python train.py --norm_place="pre" --positions="rope" --rope_theta=10000.0 --attn_scale=0.125 --bias="none" --parallel_block=false --lr_mult_o=3.0 --beta1=0.95 --batch_tokens=32768 --doc_mask=true --dataset="wikipedia_en"
MLP neurons of a small language model. Each row is named by its layer, matrix (gate and up: input weights; down: output weights) and neuron, and shows model dimensions 0-127. Each number is 128 + 24 x the weight over its row's rms, rounded and kept within 0 to 255. Numbers have three digits each. A neuron's up and down rows have the sign that makes its largest values positive.
Before each neuron's rows, "fires after" lists the tokens most often just before its 100 highest values on Wikipedia text that the model never trained on.

fires after: "\n"
L2.gate9:127130115095132195126129122136120145124120102084120108174135083127140113148179125127130123090092118118104088120139135072144164128083138128118160156123129119132153164119137117165127091141077138136152136103095157107114116119110168129131154107128123149129100121138087120085097135105162109108125132143109120135140148157125162115124159124158172119093159108072152161133159161110120099130132
L2.up9:152103138076130153088116109110170155106122151109137140139111163172150104144156126099111137103100095156115096095141154068103142111100168111124144166107116129124146103162118171149100106156135090122161112161157113123120107085119179126135156136154147148121082134163131119164093117120164081126124140143139103139157145114130097148133149081160143170091165143153165158139154146135159121137134
L2.down9:141101123113111182114156121147140153111149145150136128095121092112112142100144132089118149073130116159124117111089125115150124127128172151122161126141128124126154122090129114121104087084130096111147105133092073107180149135118151163132097108122147125136089160114119123125112117140153156156116172109076149110134102143183123179070124132153143090097144103113122191171161100089136116123160

fires after: " ", " O", " L", " M", " e", " o"
L2.gate195:164131119125129129140122178115125166135125132172112151141140165140111175120096126129140101138110089159101146118079129093124101123100119123133113127120152128128093121089125127066111157125127159177146113130114127115119160111140125161146117108124144134086184125126105097134101128151155116149082165095140089112112116119120170136072112097106150094143106160102158153099127120121102124149151
L2.up195:140128111077122147097135147117144096150123148188101119096105132102101131174155101118069093125126145156124136133123101124152087178145103157138154114108173129129112110147140181140118114110131118101138145129134173141189121148112161145130121164137137104155094127103131127154174102078132075156086116132097152130130056123112144192134161091117106102166143126136160167098145109145104132119148
L2.down195:104141111158141125125146197108114159161148124123125136129119104125122141138141140147109097081119103096117083111141127125150091100125148110149119121143132154091121159094098129111144099095115120143119112124106131084161162120160096117147141132097143161147155097124163115130113117145177119152134146136084130095145137142153171150102139063119106159086102105111152120120128156144103132193155

fires after: " h", " H", " n", "-", " A", " be"
L4.gate224:115132117183157136157111098121120118106152142170109164124098113151089115145125096135150149124140132113130190153152103143113129103127161172122148129099106140139104137137104101128163121145126124128119130145120133123114083128125137153091159118142109118136145146105139110105106164132141113140123142132147140143155110149125133119123128139152145161144183156115082076142124135156141144136126
L4.up224:093145111157095100096143147105123130138136121146129126171145118151200150144148118131140141109097160152149127181140115156149114121114103124133138149123104105132129144126113132150144109126128148124121114138140088165145099148093161089113106114108098112169134131140125110115120131137136124150091117159103138128091112152113111149145124147091133134124139083128133105114118144118138141184119
L4.down224:102149080094123125157106145099124152136163121128140146192158160114141089121130150172083137143112133132164130131131118123132123134149136149099122113102142088095140112115092108079118171143123141110161110082122137152140164046117127138111095113104129080091113098144139113119130112107092104119141106140146148164113106136112161130124100081117112117083109134131146149169129090135111113125131

fires after: " L", " l", "pl", "L", " M", "|---|---|---|---"
L2.gate19:147152090140169111126124134105161162124110146073130103137127162154133103172102190148141120124116163127093146118166150132081101128123094134140174118113137146121086152141102173118159147122164126128158139143075148085106076102141118152136103151137174149172150127139094135155144146158183103148092139160160161134145147123090125106098106141122121076120153121093150141121150114149123169130150
L2.up19:131136136097155142111100110102102117131153132085134161153125144157119149150146130083079112117152110199108124100152168124121142169110102092099153147119117122144129115116143131133109096126099127109120139097148113129121137119120134138130140125149096113136187136131151097138135120142106155105116105118144118099098140116113136130156130151188109146129172155107136132124091094095143184136156
L2.down19:077177131119155139101108189157109125132155144158137121150085140103126141144144126137120143104144131082153152162162097126151089125129126068148131102065094097100100151112135111162118108084113139143114133100111145160116123120124098082100127089129120127129133122090121105112123154115105133147157143115135120112145090149149154113108127133119152134143126134107141137127137161112099125145116

fires after: "ur", " d", "i", " st", " D", "iet"
L4.gate206:156125145115099107102107114106133145140131143140096142101092112130137143120112142122129135140099146148126142162152083134124111122155111120109143139167124136143134149101156133094130150137142156143121091127124131156123105124098148112106146113161093152118066154162124117139130122140071095130075134127119123106165148168083162127142136063148111119125071103130121092113123066095106138162103
L4.up206:118119129105132147122122107114121125162124115120165142102095150137118150144100120123117128116139112129085096054132137100141133094111138090140100138104137172151109135086124134124118156117109110154155147175167112169129086152127178160110107163122085142127109114125127088122148099105119148165127148125112165115139134162104127118125136095132083092134100140130125170125145105129118102161083
L4.down206:145126131132147145102125125084141158145137070147100117105077154112117151136145147136146117143100119109110119139099132174139133163152123112165109174140135158118139116145120134133145135115166143116088144122122107139127128084128155176115127161154114153150123115142154129113101170103121132169136141095179096125120129135140098127101160143125086133128095124135172133099080205142151117100100

fires after: " W", " up", "W", " d", " H", " h"
L2.gate95:099171128136129168132119093140132131114184139117112105106111134103138118113155096121143120141161101131148129158143086178137114142134103170121106134098135138128128098111109137054151091183126142139129141120135112157118107108167127141093083112121176122153122161153119168124118126101094125128104151116137157150151142124137090155131129114173131108125099157152165119129106130062139147105130
L2.up95:149145153139125147091144118144121122109104127147128153106091096111105119161169121146122136142140127149098104161098154151128155129129098166113134143105108131105157149122070152091144143184142115105123099119129151106169114126143160128160108132096111104172161105120156098140158114100089111121115115118154122138143122154103112100164090108135152118138087115104136127123143115161103149105161
L2.down95:101135087105156121059115115093125144140101081158125155122063132160137132116125125088131120092113169153163133149120139142117195157123118129122097122109145109101130164118111104118150157110121159094110093138112115079137132111098119162134077132123142105135120145122124129134111111140149132150113129149118141122110095152142158123098134099114183118153111110108150138165123075181148104125131

fires after: " |", " th", "ing", "end", "ith", "andid"
L4.gate5:136163134124170126101121085136166143114105115125100104121139107126142141077117164130155143089125110152095091101181134098169167152159128151129152182091085096162124122132101145108163162131119162118142098133110119167099096126134126173121123126114089101120167109115165141117154090117161097162120089119155098146129123123087145147141139125117124148157107117140110142129126177184140155056152
L4.up5:124137110143096113194157132078154103180113124120102124123095106093116150138094101152123089152153143114107103163117157119146087121148168100132104097141158122113114112111130122104138143137102169102149139088136147188120138132138135140140100110115135144087169157128120191128106105142145142080128118129108130161075149109119129146107115126139114158156090118183119117140160149085119107102110
L4.down5:068104169117132110124133105122159119176124142099110104078140190105146135140100102137119118145159116135111173124099153151133122145116102132116195103112135139149118153157116150140153155093101146156117121163113169116155143162140132077141141118151125141158176123128129153164137116164111116129117150206100148153124099114086113135132132104152132157141137112134129145132158158121136109131144

fires after: " P", " R", " h", " w", " W", "ult"
L2.gate29:147183147150084169131125130131135092153146120150124137108128114122122122126158091110148129105177131119100158141096126141103098128118116179124106144077118112118135137102121138130097135089108145099160110105079111143144136105142119157156081162107155170119120128135138193154152123103110118107125155127122120130115101071133149138149137111131155134104094079123194143113080108149117085144112
L2.up29:104115169176136146150118112132111102158173147129157138129124134119137127110144061128126156140155154133114128100144135113121086163092074143127132168121117110138116138118129121158136146137135127074130099074059124145107136098129131129122116114118120163109099125146123157165122143124132153169095125087115120148113094145163115118131146127146140126135108078145191189108073112144122102108095
L2.down29:117124111122152112141094122125126139119122128089161128099090109138128117127101124135128139107120107119106094129113107151131114145104101128139120103091123088081136136052113123090173157139132083084123157133100081147083111130130087151153088126103123107126134108108112168159127137143129137179110126138141146117088104142163130101174120157150097084095144101089121136154135088134148089147126

fires after: "a", " La", " U", "o", "u", "ra"
L4.gate314:134120132099105141131127140127149139163137171085129110150104131148137138137094114104126090091130146178107121179156117108124101151154109120126106158126131124113126080164120110125114121156151129150165117141116075147119076148132148135170140089114122162104101111144156182097111129133138123119117114162132079112116100150110151079093092106107169116132106156115110154127093120135138142087147
L4.up314:148112129102107157140169140165172105100124093097127154136098108154117171147093119138133073092129098148170075157166119086085159138114112130149180123167103154114136103123115180148120120149120132091126129116142139136144105150128143130107075126151130171104118155128115123086121101095101148126109139138161129144120100124097087128116145149137120137156095150179148145120106152127153090138157
L4.down314:129181087129110145144085138186056124122137124125075131128133139154130136081120165117105169138159122107095141121156126127105167154124084160166148166099137119129126108131108142146086163143113167150129140112095134149108107099139140131140104135121130129131103090118180139120124088126149151117140139128116145119125083122142116086153179134131140131135110161108162138133140150101131107110119

fires after: "\n", "P"
L2.gate41:128164098149080122098123129112115175120162118151142084102090146130140167135132143173136143130139111160088135111123116096142126143132112173120075136108144149132154144119154143097118148141131111125106142127119123092150181137146120124107120079138128145167124122152127118119136116098118123131136150123134109085171134168136131161112119110149129146127096104097143160136105130109182123078146
L2.up41:159147090149080098097111139114128152147140133101141092112078143120165156124147144133127144112175124166097142131130119126144093107142146130093126123135097119138142113095170087118120122113133129132104117135138130144150122137142104090107116111136119105175134123162093091093143122120113106083145141134152109122192145140127127145078132147133098106116090093104150139115141127123156167103124
L2.down41:109104144081098123063114153156133109113088140141148138120121114094132150121135122195106128132120125131138136115139134164130165132144131128159144119144166146084147137137115136134117147127159122134105140133128097117127147150168107118188116107077097122126130140157157143163064099138127178165129115128102073095130116117140111143114139154167151121117104132132137161101087123061151086135155

fires after: "\n", "."
L2.gate100:102099117115108119118153116129140138099151122130127143140129083084130101077124123165108140106130089125117114169115142128113150108086094151155135129089167118170147115098138104110127125149141110124185145109128135110138141151135116135118095152138145157123157135137104111110159144130111150062118140128132104102133080146095140155136158129151089160099109102142141143165110129161147133081122
L2.up100:119145100174131149131143111132145155155124105085094158104110119105130124104078131086123182123138107133121108116084141090112135122095142121172134146073134167103149121108141137082093131126059131143151111132134147123143112158105131126149134148151094131120199161135115131103140177138144105124120104118108143133116112146126110120165135080141140161101091167176142141125162139164115163117112
L2.down100:088123141160079134116138136128132150115128164161102115110135148127142186106121173127160109140122073130106119127129121177144142108106126129128107151131123120161137126076124135181148113142085150102169167129125144103155128146099148132057145136168147139121153134096092129112119120174142113115154124131121152133142093110095144123158172109127122099160160073132131141108133118160176121129146

fires after: " 3", " No", " 2", " 4", " 5", " 1"
L4.gate375:148188150126139147152184153182100106126123082127129142121111153158136133153104121083138089142121166133111162110126153117157122127101102116129119085140118155093093120142093140139127147129167137142149140129119128127138099120091119100098140139132163135108137125129156149096111159174116153099164188104126167179102134126170131083117124142128177085124093167149114120170137134141129130113120
L4.up375:115149133108134111111156146145181092166111111146094142115090159175142111103139154134133089126172128073137111122134076104156105107091136154136131089128113153108159167127109090150160109108180122120141101167148155151108149106116117137153095083148092173105169119139142101133135146108134115097167138113153129193111129138099105140136123104123136128137084097109163166116127125202147148174155
L4.down375:146073096116123124130136149138134111139119158131105115151126129128123165131108145173099154104116148141129136140089144152143121129150145137146124098104113136142131142111147191126111107101146170080122115099131130132093127096117085167136120096133138131116090124121102136139091129090105147137118102075105156133132137122212131142121126093119070100157104143165132134193142172169157121106080

fires after: " d", " D", " R", " v", " A", "R"
L2.gate78:129103135088129162145106134095135091127129134144119092164078135099180195134155110135122163133083133113164096125120086116129102135145080132146153129098135137137086134114141137132131119076126124121142125130144140129091108126135136178071139141108139099145114134168133149142091098170119086116131123122118132113149130131142097121137134126148136122119157116170125161119127131107125126117154
L2.up78:131159128110120113107099126099141140092158145171137152118119146138137175080107138146175135184150143139110095131155116155128096114128124109139103117136142156113147123135135116157153134096078136125184146129103125108151105113170143130128139064090074182174107167129172133163125155124136141093128157154120110150087112142166124138127110120128114133090110109108126120083102180153129132163095
L2.down78:128110150169128100127116110087160116119164117117117101166098150113122169148105133116153148130108092069103091114143146167132103126114094144114097123156148103151073108135120169123142147124115080106129140096129134128131103115150107137166134124128121131082087154161115147101119145183139119148161134143155123114103115125148141125112133121132147076141135094122110168115120148130135136152114

fires after: ".", "ix"
L2.gate286:150096158151164104133109130141128111097125100105144105172142113130112150135101189151190119105118141136112116112122109143117152162097124157165089176121117171147167108131181160148087124118137118084125097124132135118125147155116160123143147142102138110157106120154118148130115125154159107127082148126106137105177129118126064142139146128146100130136131153129128131127180122131137163137099
L2.up286:132129134082125153147172140117135150095144135168177105186123110145137091135124130135105133123142097113102113117104155142125108152099092163185114127118162133105135118109170117170127131118099159123150153139133159131087162137089143106078123135159131122109132058173134144156134140106125089154139127106130132122166150154134116137140094156119121154122116122125126121104155135120116155160094
L2.down286:093140137070109116139134089129091107118119126106114148146077134125148153169134134128112131149133086122081129136089160140154134107128094125133102144110147144121112147115116140156120145151108106114110164121112122110107121130122109150090131102142127127113141107108094099098113172176141103119144149078228139138094151108151099154116103085149117144121137090109123168106138108152118138103151

fires after: "\n", "ate", "otes", "%", "s"
L4.gate316:095153142158130160121137111171139115186159126133156161125144106132125137140127104137135163112134126163136145107121111118094107132134085121102138104118123103121100111104135121108134095122124146171149129130133133137131110127139088131094127150151123140132084129097088110116108133145156117119108155132151155167129158161137098159114162156105132114156125125143140129168098154130137159097190
L4.up316:116151136122149147109149117125116091150139143115116146123143141124124122133143146139141094167119161185153092133084130121100076144146158141108139098103093119130086120087080154102109120152089143126126132154105063128138119130043122121097121136168173175152141121099106109129141099095123114148138103120114146133104124128148090144087115135110135132115140111126150112129114110144145131093126
L4.down316:159125128183132128094122108104167162112118170123108162118139171156133131200145149107156156095152069161100116106143124118117099120169116102119146149164171097121159126073098147144064096098133130099126110087102124149132151125162101110129139129125102106107156088131121106111104161118131141163126122138086125112151146095146128133105128149082143139122129118116123101159141143151133129141124